{"n_layer": 8, "d_model": 320, "n_head": 5, "n_kv_head": 5, "head_dim": 64, "d_mlp": 1280, "vocab_size": 4096, "activation": "swiglu", "norm": "rmsnorm", "norm_place": "pre", "norm_eps": 1e-05, "positions": "rope", "rope_base": 10000.0, "rope_fraction": 1.0, "qk_norm": false, "attn_scale": 0.125, "bias": "none", "tie_embeddings": true, "parallel_block": false, "init": "uniform", "init_std_qkv": 0.0353, "init_std_o": 0.0, "init_std_up": 0.0353, "init_std_down": 0.0, "optimizer": "adamw", "lr": 0.00128, "lr_mult_qkv": 0.4, "beta1": 0.9, "beta2": 0.95, "lr_head": 0.00782, "warmup_steps": 471, "schedule": "wsd", "decay_fraction": 0.637, "decay_shape": "linear", "final_lr_fraction": 0.0, "batch_tokens": 65536, "seq_len": 256, "doc_mask": true, "train_tokens": 400100000, "steps": 6106, "dataset": "wikipedia_en"}
MLP neurons of a small language model. Each row is named by its layer, matrix (down: output weights) and neuron, and shows model dimensions 192-319. Each number is 128 + 24 x the weight over its row's rms, rounded and kept within 0 to 255. Numbers have three digits each. A neuron's up and down rows have the sign that makes its largest values positive.
A block is one neuron, or neurons of one layer that tend to fire together. After each block is what it responds to, as a language model described it from the Wikipedia text at the highest values.

L5.down181:121130110131110144115161165128113163157151096162129153134192106133088110124137133117132128108090151121091127149051111106168128129116156079092104086135089099130108109119111165139133143084131129110119129108109135108111129094111133171112177133093090149083144109140151124138118141165124154129126090142139097119114076155173162089135128038149131101116134140148147140129146150141104137142165
L5.down199:120121114112113149098126154201151099145121143114122146143155176149084084140151137148172120142113128144113162140128142147141147101147125119117151111098080123132119108123116133110075094144118159105120135143157110098130134124122168137109110076131154169144121096104114134140128142164168152107137107144128148145143156169125134118140121125135153101114127175096146155114097135150115101119149
L5.down340:098159123114159128096075172137113102136162117146162078105181115126131075113106139153173134096120135135106126108165127162161099186137118107115098141105152095093165121142150128143119142111121110138154095096113083119117119141094101093140102155120141109113094147136124124141091137131171137132129089157120124099116100152125086152160142115125122099118137117104141130121102109108098126125074
L5.down771:145116098127115142147164156095202133128101138158127132108152104129166142113117124096126143162140109106126140133128085152155115090130106120102120142147103104107106150105147177151159122068092119140109112151172133162062124142144115141132156140116120124126157136121118127091125122147110156139137149140138113157146111131103147080125156148129119146137103108123100151116150150134146142163171
L5.down845:148115126150108105165113109106104141106119119115127134155086126099154116156162135143098140171113132141132159133108100142101102127100136095137124121126098109077145089132170149136131148134129190139098148147139096161140074112107106118149179125140139144133124176155134093159127118121171167150109115134143168134120171143148149143158098125115114121131160125156146149154138124127095128109163
L5.down847:138101179114082173132158170141146156154125155132096109140122138114092097134150163113150153100137126128157105099192145167138156070131112077130150157113122135137126087133110113165086135164147135161137143102113127133154124127100100094101127140136081142147127125128144135130095132150151124099165157138153155154142136120098167114108133103121129128120112099128137119120112138156144135133140
L5.down887:154115151149121144122148160155146122151138189148131094095147113137095119144109124146116123121158104108117102120164187120121110127127142107113123170121123131118156088098099153133134152134084150150096143106109156104150133103142120114085221105132101094141152067120146151133122142112092137076128114166128141131131102153083110131148129128150182140099163119122140140144170133141125143137173
L5.down1147:107134124157117171124138128133158169168092119145124085084103137133118170135066149131125080117222184123085099082151164109085131136119110123120135109163132109130124137112119120158153148151111131101107082090187118140131127126166145138157120153109118101151116164121150109116123113085091123156088104092129147099131148122155129110160120100120093132164135115119137088176111106117119131155114
Responds to: Place-name opening fragments. First or middle word-piece of a place or institution name, mostly after "University of", a comma or "in", such as O(xford), O(regon), New (York), Gl(as)gow.

L4.down23:122112138117123136136134129112154093088158100142150113123104121119128101126095117120128147183103144128152123155104163106152104110114129130139143130093108129100115135142152157145075138146131078127143119120145145170129142113108114113139118098130129137112141133090121116121104137140115098116123126133152136168136118093151136127114171128108120152097149111140134150141096138232145144150109
L4.down184:109133146112120119147112093122158109160112162150088166173105157131119129121137129113105148099149132146129087106169121167123127142125105177105151120137165149121108155163116126143122128092102110116087141120089144093118127118163112131077092189116127136103116130089151098125102112154118136097113111118118124104149129151119131184122136122138145146089108128124100132119165135130155139136118
L4.down260:142146116156099134123161166105178119175176129130117088131101136136133102137138103156113166123069133111128109120103146122082123121141119140115138153103144142134118157119156126128151121129121111170141156105111095118114065122115099112103106120163152122123132101104128160147121158148127114093082125151114110129166158087148121096123122161137161140136099095100071125173098083168126178087147
L4.down743:137111133119142147093135166121151148147154170147119110122151147138115136139147131146127134167081110132157148194130172171100104098140118120137121139116162183138076122165091149124162119108093133149176098141142120118137087155183111122109124174155096126130123107121159135104123128123118168120103131141166116116119139090156154118135164097128123155125107117132109110144127104190161130150119
Responds to: Compass-direction place names. Compass words starting place names (South Korea, North Carolina, New South Wales), plus directional north/westward and loose fragments like round, chart, Fort.

L3.down189:121141187111145126134131150147094102130110188135111113109150140128105122120123128140117135140103121123099106097161089111121125167127105144129118131166184112100137097108139144126081178104118147115118119126114115126157157089125145136117105145124141136152134123129114112173172143066173085158116120135113109126112119172116115144131102133141126085101153119110113147117099093095116110079105
L3.down224:163113081131139124066180124109187159152133157104080065118111172154187108167129092101167132122119131124121146127165166142112159092161146110136153149154178153122146171110115121168097138115090111110112133143122154124129157125140095116142142144079106149082131127107088114131160131149170145117132160143083122103106096156157156143146127142174134130128137104170098107120112144144110119092145
Responds to: Mid-word fragments, esp. "cred". Inner word pieces of split words, strongest for red in credit, credible, incredible; also ed in edited, ob in Robin, and of after one.

L5.down149:187137084106127133134089152140077081140159125124165142124139114118138106150144133088118130142108082060121114124114146140088143121140139122132134119116096128131098104101130117118158141129118117108135153141119137119176148075147198131110150129089155109170125090123110135126142151113146115132132156119131151155164136120146099128106142182131132105142148125166125153124150103143134121138128
L5.down256:100119188109127151122106129155163123126159155149118129130104158137123132076135184127135153113105183105111109116080148148130121166111119122098120103148121126163103087099152134113140137095115122149138095142109113130117117149081124131073161127122122138115136135156145144129174092166126193158130151142087140110167138139128093148153142095130107110124131101149128144112134119100120111128137
L5.down430:118172089131148124129110126116146139175110113126150138158169153123137147173187158128152135133100128148137135123183099101135121137145084129122141105188136080126147125152136159100104112124141171098085139087151112092159151130141130125158107133119129153088136105126149144143096110147175132141121143114143123158128160148121168124125125099147094180155192110158142145162130139151180129130107
L5.down588:130125038147123140154153106131143134148128154140112111174117081141118117104117169147132128119132151107126090120122123121143139165151102102163121098141176130116145133132121112173143124163137124095112104098099154108130097125142096135127105152133167123136128108141112092146110148108144114144125127155139165140113141154119114159107141088077166146162124110129130110133150102137144146098162
L5.down699:143128108142132188098136149130117103136099168133143149110143123120114116127149146142095123119097131110098123132120136134126162096123171112125095143144120115103132081168153119150146111175151194126124161118104119121116110101078126114112123140134167156140108108125076166110128104123131132122149106116111103141176092117139144128127106137107146152133144143159130173131132125114161103147119
L5.down752:093120147098098112144140093148101085100095073107140105141088101159129088113164149143121144132106122131071096117180157124133122089144110109174166126112123111130127129148152122140101168103150077148113125098174129164163123142114163130142156148151110130145182151112115130179144122157093107112131142148081139127158131177183148162111149168154124137127110090128132108164127140118113155135106
L5.down872:145138114184137114106154143142143137117125109095135117182152126100148105173148133104159131121091119123129130177137136095110118104096115135139126148164162094136092093126111154148125108118134151085139147140102101133141113132118174092127098154135139165137120124158126138185084114127117141137140160109068143113100107102112124133083116115095140173145138149113145138141111173143103172132075
L5.down1097:110119179128114141124155132131099135149120119126155077148090136135140129085136143139083112107103113132149125193203139108119075139150136130091082099144125122163136138161128133151097120107129093142147114138122090143117109101152149097082095065148155170109149111110080064114174162157120147124145166177108155132126147149142131121158116140104123140122116107140113121118119095114085145160152
Responds to: Section heading closers. Closing == or === marks ending Wikipedia section headings like Reception, Production, History; also weakly mid-word fragments (veget-ab-les, enc-our-aged).

L3.down199:145152092124164126149099176120141139160120145117169112146113132125094099130116193151116119155126118148136162152165154173099175165100125064127120168145105169118151130173158114155134105137124151165088135112135121122124125111120125132127111139109147091156139124110092158144094091111123149125155166148110126099117132125119122110148123142124118104108093071085198160132104127111131091106092
L3.down525:164109125117127127122174126124145137163124122123133120132130138182169105098139125137142109149138147109130132134113102117129119124129145110122151118105144144147141125137153117148186110132123113157140156131151139114143115151182127102131082142095098087127190123141122155159106134144071099115117133094113168139147111092130096108139132146129122107125134103200115143118118165111106126051120
Responds to: Word-start fragments. Opening word pieces of longer words, especially att- in attract, attention, attributed, plus ix in fixes and Website in infobox lists.

L5.down53:163142159099113113083146114163091155109144083153133153084158109156151136120161091126139134150187134166122167114140123128108143118144085134137124138101146134140162120121128146144171141160113114161101136147163094117116132080116112117131207121148126165132148110157131105127172114143127128145125200134150086136132100103150117154109139136151086125131115136158106118145116165135094107119119
L5.down202:123134072123099127074146087139179137105127091153130137126125104146092134071130111123150134156142125155147096106125120155154154158122082123109084150128112138138108107094134085097151132126152120118159146145111159150178138111125106087126116136149155090116175094123123157168113116108147120156101116132078116157115099122119154106133116145088126150149128119124108125125139136130161142165169
L5.down251:094138149098119155090163118090147170096119131127137113097147130123098159122127121131154111131081114140127102126092093138102136074105091099141116124123158111123151108142118105141121139144150111103140152141123145138142118169131164096137141146085140113178145190127117134157122107116120089128167152135110145138079139128144103116119077172100155186135096085140104100129106084136145166097177
L5.down481:163132109078137135112137141142098148180147159093103115092124184128145098136103073124142150112100100138150152162118109128136127108106114135135118137099105144120105114145127152104147159128128123153117135109163090183141156143174115122072147132122084112121131138129140118114115092104125118146139176094134127165132098096104123125102085164135122093068113120130135066135130121130147116107109
L5.down601:133128131108116130169119154057090146088137155124129108120129103120126144113136120143107120113089107155148125105152118100100149111145104138130136106122087178084172144112166117171120191142134118092183128131144097146122118104110154121112171108110164078105146126144136150110127109109100173103116148109142118175085113157148115132125127125103119139193134147054129136186131109098120128093153
L5.down762:110136081100119106176129159151156108173119139144158119124114147162128117124151124107132146155141151120155133110132145119119145139142101139160112140118104126149110185095110156139114087157120101111100128110126120147116122137115097150125121120137179126079151132148091130114166113130132080093133170171113084107144087112110133142161130159131122109157123106080117164120110146184137159122136
L5.down827:118170045131121128105131124148139157100159129100172160078127165149145082124127118085074138130097113130143125111026114180108143150099144123110122125117113155128164164126104133152107127145141091146120103132134149104119112128127136121158142129133125113127123160129093131117109082153123103171159114079147073131127115105095129152091142148134127160116123110154118087108111140125141140130176
L5.down1215:124098127094131115131117110123128167131121124136144135162144130147113161123149176114167123162121122089134139136182193108135124143187175122136139172138130138111121116161135111139161157135127126122105148128138106086129107154136175091143159163155110165146119149148104096133119151136177109120126146121149107157093154168166129093140128114119127149084142087120165178080138134161103123112130
Responds to: Partitive "of" after one. The word "of" right after "one", "many" or "lesser", introducing a group or superlative, as in one of the most, many of; weaker on "with", colons and mid-word fragments.

L4.down20:104134117125152091107091136091150150137105145156134128140148113112155148123149103116119101125085110118153149151117119145160112123171118139120117125091115105088118078105170122118094108133156142139148125175112127131150132104130154114135175098115142116128086138131139177098129114167109150091094125149122153137143128118108147162115146151097140116091124121112100117140129117125152134179108
L4.down100:119129080152148097143111104136130126116118112128163129111135109125072088111140102132122127155089102072159140138021109143089150148120154127147129102123138096136150114146141146146163148188151165104146146097120133097145115118113136110135119076141130124108160134127108142133150124119125131162148087145134152152111123127117091137155147160124094118111075175117174123166116140128143111108172
L4.down829:086121155139105154169118120142103099124130130124105085159167093135101115116111107085146128122141132069117107154182127122107164111101127136150179144150090131125113114134162111148102096091123137146117149131143130141128139128200126132127124107117125143157124142128115143114154136142111147147169137136126157144113111117159089134140185130090125158138128138124108157116114133141140140136150
L4.down1065:115148106130128143117110114146152124075090139129163114155096134134142158131107126149157163146157160129125151122153117136163127083138089164150139135083078088155120139119114122120156107123117147134121103116120163138121127146138144113124159112093131124106157136078137135095093128184137150116184096152128174160127132106109153109112144098090168147109125136120145105138119108131146122168158
Responds to: Section heading closers. Closing == or === marks ending a wiki section heading such as Reception, Bibliography or See also, plus occasional words like water and average.

L4.down121:130231111099103156113170074123079108138153116118124107124129161135071146130096101122148103128139141132156108090111125091107158105119095136095133139114141166122112103088168130132139113119158150149125163098111107126144118088147128119104170131131107113164109086088141124138152153151152076150169077133100100155090100124100103113114150126163157145133089144107146132127080131123114120116150
L4.down243:162117141136135135147131122130136116150104054090128074100107113164134125138078146145177125139117096122108127161073133147125105181110109127206092132119136138127110125124150111163113132132125112061116149150112116098103149117132100102112133117106162142179088088134160120133140134116174112129111119102094093146103149096116138147107132120106110123125093145135160142123156115137110160125093
L4.down1064:166159110108153122142126152088132155130150099173171125138117097128077135106128121171134103143125129098161133110046135133110122131106150081154153115152123133096125146145182092183089097105176117114108109119124126158176150098104130124128101164121117131180136129122121187113124153175128100110102108099121115079139108127122119106136137127124142133161126115129123160146102148136150130086126
L4.down1194:140173055105099154111144104104105123134098107129161095095119126130138132112142115139123123077116092116131095084097133113149140142098092108160155149086136109126148141114152156129104150133093141121121103114157147110122110129126127118077084155103134117122109154099152115113130101122150145134116152152160105156155101163158095155109115143135136126132098113087140135129136127111166105066077
Responds to: Partitive "of" after one. The word "of" right after "one" (one of the longest, one of his friends), plus weaker prepositions and quantifiers like other, among, various, with.

L3.down62:155156132095140125142090172149107096056121171131104119117151142132085144150162165111147153105066132106132097121147150132203126070115103148146122116150114105099120096136113140128144143136118142139173150135132141083150114124117139116120120117096171158143155120124135130115150126138119148147135108140170171109150137155146180101091148137125143136156142145158162104181125147136144115135112
L3.down173:139159111172131165098098143147145136050158148126126138104132143114152139128181087092106095112127139127134159165135144145100103120138119105068132155164105091115118097191154107131127093146099140117106124123166130126099166083143108080134120071138152117132150145142145136139126143126142137172128093117114111139108163115114119149150144134115156148119103141132144124135097112102139120149149
Responds to: Wiki heading closing markers. Closing == or === that ends a Wikipedia section heading, as in ===Singles===, ==History==; more weakly, plural or verb endings like guitars, policies, drops.

L5.down54:169127111136154124137128140085102138129119167153142079122088127122085126100114128108147152154123130157140114093059151095116085115107150163127091127146141146099075138118150128126142121147069135147083116132141125091137154144125133104121109119116140126151139130128192146140159133136132153092163158107155123121090137110154127127115137105156147128133134152166114088107161144107114134140127
L5.down156:082078165121101142125093111090163093101165154119168111121165096097145109144155121113122137158133137115110119149132118123123102124157094170148128151145126164161109131107135134114183094147137102155091146148106127118079157119137109139167124116142120107085133170169148132125110122133136100093106138126125170157130140156100103137128152116160125130089145120138102143168163132112098101125119
L5.down259:123119127127110181154111177150085092145121138149124128104148088115125139139077109166171127131051110112138130143068148131139078109150127140108117148118115098150103101149098131111103135127149124109184131144126140118136143156146083146125146119140163130123148101128141082124103105118142113149081163096122105075148149155142126124120138103088164132142133087141170150102119120124120124139140
L5.down293:158134130130134081112102099092133108128121172154113135110103123148113099123143098096114148109124120163148149091122134140148061128076139117138171112115116199136131132136133123057118162170080107107127061113095122158115145107118148106123122111118157163056104149104096106115193116097092123147142113123100135140178132169118113149176099115152114140180106143145147091117130104092101123144123
L5.down659:108117073144133144133120082118113096166120138143106178092106151135138118122097085125102148161135119126124117115083113125060147144122119134142114150153095143134161171145125159093137155126122116125109114133132147108151083139101149136144111135114102149134124110141147109116108150144119166124137088153138129099141092140134130105136153114122126138118126137130131135132120070087136162100187
L5.down816:100121103109099091133098124169117136109154103134156112131136119186153144115127123090126127133131125126124144124083149119092144127098109090145131158139121136140165102094090106144162088180157130118107131159137155087153076091126113125136139100130128149134150121094126058144140136154127133142145165134139158125149146102161115115129125171139145138130153127117108122109154113113123105122119
L5.down1134:111137153144131138130138135139105152124117103143114093162119195155119120159154118084135175121141079114136137101073125150092134158184150116121110117125163151129121121158168102131139138124115140116118120159141135109132127131149074102124106097144124094114168130109139134145129139094159133127151146171149135128133136142151135178116115153124155117122121136151162080157154130103104135130150
L5.down1233:107164134109130130141164146133140117134137098174122150141108110129123099114124138153114135097089096129163173116124133145109138149084162167120085142133147144135157155132101144150118106126113094154100098111115153129133154112135114143105132080141133138133155104093117121095133099144135119070136122185120127167127133142110109156112091157121104147089179152097114126131125115120154128135110
Responds to: Infobox field colons. Colons after field names in infobox or data lists, right before a value, e.g. Density:, Area code:, Molar mass:, Total:; weaker on mid-word pieces.

L3.down275:083122115108164142124098127149182115151097110145136174167117180159159106101134106127119155162150119154098156137181144105163125119129125107136121139132116098117057132101148114150116140149137115112129111185141131137120092103099123098146150133144167117120103131118109111130156138129145088152110177080128090110103143115142143126150184147119101158164157166176156123134113105179136167112097
L3.down1139:111160111136136122130121173116124104150149106150141096112118131174118111085145065083173078097169102104120173092036135131140136118113131118097105147110129106134141108103130122124116135110119119115119111155115123141145113125129094103133139128118128129101175132070142140127112188154124085148135137132100120125082116126108165136189115108087153128110147112111094132189102085155155148133148
Responds to: "be" and list markers. Mostly the token be, either as the verb after can/may/to or as a word-start piece (be|aring, be|ets, be|verages), plus line-initial "-" and "." list markers.

L5.down13:123106182086136139143146149145097095114141143163123120172122157139148086127105120119120158126100110125136142175113096174149157140159090150152114124151093151148120096084127083141144147093132108147165162149095131148128129126105130060138117144086129127118138105139060143156124123109098166118156115153165110115130127150133100130107144162097110131104091107118113161140120131131146074158144
L5.down446:116131144083110091093144176139137141131129091123148117117176129110145116099123155133115145101134149108106143105102092106139145140126097169094122148132148115175149166136099138172122127138146127136131121123096157139106121087136132142088188131129141151127120117184112159082153156151140125118126134180113129160112178135124112146124122132106103139119174099157077094125142087111158106123154
L5.down466:111147149105130110149159107111139174132120149104094134163106147141096094145109150132154125139126111157104119116120177147165175136098137102105105144122105120102135140143181122113099149101147135137162135142134114130109089088164140124135115077110121142126140127152186183129157125137094143116111135114163093183110168117133141126134108132103174142138152109154127138101079102154129131154148
L5.down492:154141147067076137113143129137074146133110151144141110130090114155119144163136097166135095108118107144155146149130121130097150091130152175163135129131120170143119129193140096120128136139159133138088144168153165096130109127143109079120147129136149096136121114133142139141114125147137159151113124126112155130091137170116114120110181152146168141128131155142119154150105124073084150140142
L5.down533:106145145108143151131150106129097115085131151129105146144154106114119126177151139103126154123158151150095160109188111141158151176144143123126145110154147139129164136117098128111139150152146119173161137134109123111123102131120148142123145208130128144152119136151124155123151147139132121162133132143135124089102102112166154134133070132142140139130123111106127117129128145116146124115143
L5.down676:171119124122122124122091130175122157096139128140134161102166130111131106122150174133114137132105140121108141132128131210106126178120173113147095156100127125093098141098140131101133162110156096174111123148137142110128164123062139129145146136084143143110118103113129123146066112122100124149097116139122118103141131093111084123102138126149160123113165132139115099094157119136149123145148
L5.down1118:160119191114132129104122104135137137094147103103139130113121113119122141144165116135118097134128097127113140130140116124084176108104115102130121131118171107152139146112105143149127149111131119070155122132147111145084078093048117138140146140125103119133164154133163151107148154081132122116137109121080144105139125090096090143130149167183141091167146143130156084146133130137125110133105
L5.down1268:145132062112121100091148090103119172123148096162131100123155140129130161145186103088131120098141119121115110125114140161126160117165132148117131123155112150146136140094136131143121115157165154139132090119087181135110109132107152105176128098080104166089111112159157129170117132133159107094129126092126130113139161115148118091122106082191125153090127145099139091108124106146099146120121
Responds to: Mid-word continuation pieces. Mostly the hyphen after the Arabic article Al/al in names (Al-Faisaly, al-Assad), plus other hyphens and mid-word pieces in compounds (semi-finals, co-editor, Denbighshire).

L4.down181:121152170153092149124146089157133113146122128115116123106130140127117155112088116129164108140144168114128115132117137181126114178164119120149139149102146124131109124115115147131125144132162115123179100123104155115110122124122122108145128150127104151142122159112170184142112099106135119138169098092144142150123143134102093091119122113157127122139139122148101128080097123100113107122159
L4.down473:091100113158116136103107179110093110178130101128131103132166131134165098127144157127123116128124139124101177079115100135117109172120129133136147137164157125167102126167110160090130146150130146079111108122137158135149138099123139108108174111124118109115141186101129152137115151143136137102154115175102158169152125137149128131140165098140088173121147138124118140115147107122166134173143
L4.down858:180112128131082128171141081133098111114116141101140102145137146122150119111133144140125124137103084137162126120125161086123114141106117098135116155150103144117096143105117128113075147087117143117099115123159130086129111148098157105111090139106106101086152099129079170129138132140087129107168097145063098089161105100134146111126119106131072148134138075117089122131093111142124089131159
L4.down1042:136130109127112098085171130156089153130129091148170079136140110098158117105110141098159100132109111131136103145117121126126098180108106124155126140099156106152119101111107092154115141104161134112132143103151122122152138176099139108136133160127089085106141125165125140150145106105137118128124127123156121179156141120089073137141133116150136161121138131132154122181135166148103104079135
Responds to: Approximating degree words. Mostly word-final pieces that finish degree words like al-most, near-ly and s-om-ewhat, plus "more" after "a"; weaker on other split-word endings (-ly, -y, -ing, -ed) and title colons.

L4.down9:102169178086151131098109133080125095147109125189169052107119147148118134148119170118135111126147095125164153137140135171148123145145138146096116115143151101126142106165157129096129119120124100121164154121142125095156178145110119125130127177122105124092107127128168145149115143137118136145116100171148127095153129115105157185130098090115120104148141173157126091124143116101167102123153
L4.down368:128171116119135130159157078127160114156118106137108093126116160165167105078125082141154115159149155109145117108111095151145153115142144129121105145091155114156142127072125092150121135128129137148100107130163088151122123078137140145128170141120101086099112157105112121172147127096083138158117151118105101148131149138121141148160141119146145119147162161131105110141059082130109142144145
L4.down923:125130156079158090137144170128121101148154134159084120099140162101174148138134111178128110127128112093132153134111137121149150109104133143116137140069138130158153131138131123121172114153138114171121118125119118124134113169155111133116136118137106138147098154144112104108176153117147141101117148109094158101161136108101124133155161117128140113138082088161185112127118145135156158142110
L4.down1145:168128142101166169157112136132131134141054098121144097140120124140164130117115104124100086162128150116123148140119130136136138150143112175157091067125128121151133161169152086109180087137101159123074111130119133088139118138123122134155108159168135120127114175130077092143131102126169129166148105151111118164134170100145146144146149105094120091135153120126152092153127135131179131124161
Responds to: Mid-token periods and word pieces. Periods inside decimal numbers and website domains in infoboxes and tables (55.2, einogron.net), plus inner word pieces of foreign names (Car-ag-iale).

L5.down32:126094072122145104120112092139098110127110124117132141124125129120146111110124136115086129092123133126096199154126125126111133118140148128113107103156112134096121139140172104156134132120137093122116085124129140094100075129123119163128170116134143115110145112109131110122129077118080120111063113126135130143105108119114126130117158105128103109131126109176122131116135107145135141086149
L5.down250:102159109135109135111101121172131164091174104097106137114152147114171114145114100109136145140125142118134118157077092126152125086142114170131123152146131097119108141115143143131129133102127130147135127120101105112175127111126145135113143088161134116103154102117129111147104103142141158108143163082147156107127100130117134091080141143132155170117138125120100112115156077143130122097121
L5.down465:111089159154110060125102111119119101159124090083155134096151159164139171084125153171113099133173127129106166122171109140141111100090156090089124120135148071142144137153117128100131114172161217147090122201134141123146109098119151144138153141141079131146101140108170112108166113160134129116133134118137119133175149106086148101145129097118105118087121098078110119149141140145127170159118
L5.down562:110115104148154135129130135124131112157170112145144128109131162158065098155151137146109134108136141108069151160129135157125119136129141172127134165129144126128126085099151111155125094107100124124113116107107119095164121100154103127124086108139167110101109131116128105095097123123143136128111111109085121096114102112095115121112164096122139127134174146111153118127090093095123128123094
L5.down684:125132148154123109137150139147095158164133123121145109119099153106106123139080128131116177140134137168148138126189125106126160171163127133132133140194120096126115110128136135124134132154138099138081163141160134102155146139141131149131130119107133089182137164115141134098126122140106162140144062080113138093143129116136096152131103148178138179147097119091163137112146097103187131121127
L5.down931:119121121099134125133120155088134116131171074152148115119124146132151094117170120082113132143086172100174143132122093101113122160141124141085123123096147125087125143145140155110137154167135096145113113106134153129131110105119130113096146162120124091102125132095109142094092100112086117129127151129134143145131109115107122124141163128133121113113134141093123136132098149137131130153118
L5.down998:151098127118139144165167143141149120130115131140144155082103125187107137087154099126134122142127084091089092123126146140118066163128135133126121089099175099131125123170141190140127121147143145119109150114157143122118083141114132115126153126133137102166120159140157145145090161137111113138154163131137141153127133133156134097114107135081122111141095105095132101100157143093135111179148
L5.down1128:120161118159137154115125139085169129169141159152119126096143138151069126137120123130147156096134128130115149119098128147121161084125173153129185131128137112108143119147128169159127159123097177156114109121154153145171158132144120143143084129149154111106130121127144140158113180102113134119123161160097116136125175111119139128106141161135112165140146136170116118125173116089104148109133
Responds to: Number separators in figures. Decimal points and thousands commas right after a leading digit in numbers, such as 2.5, 6,000 km, $2.2 billion; also occasional mid-word pieces in names.

L3.down162:135154138126138140102117137140145138129165150174160098151180145118120113140113116132134113139144168084124141092129110195110122126157124116136150173095159089142129135140122119152129123082119099114117132073154118098137135104131155125139202124110165139124128153119170092081107149153126112112137077093087108153136085131131148116134137121133141129126180088142144112123086149100118103100094
L3.down331:119089116169082118154125134149119072097139141166186119139117127127142141109148122120097091152135106143167115133133102145115130150119086127110124116193154128118133134100136119147160131111145134096130142118125107095107154126150153128158159127169124175110082120130167107100134151157150129108101096108114118168111134161115173126099115084146132115125122116124103122133115080110149086101117
Responds to: Word-initial letter O. The letter O or o as a word's first piece, most often capitalized at paragraph or heading starts, such as One, Old, O'Leary, Other.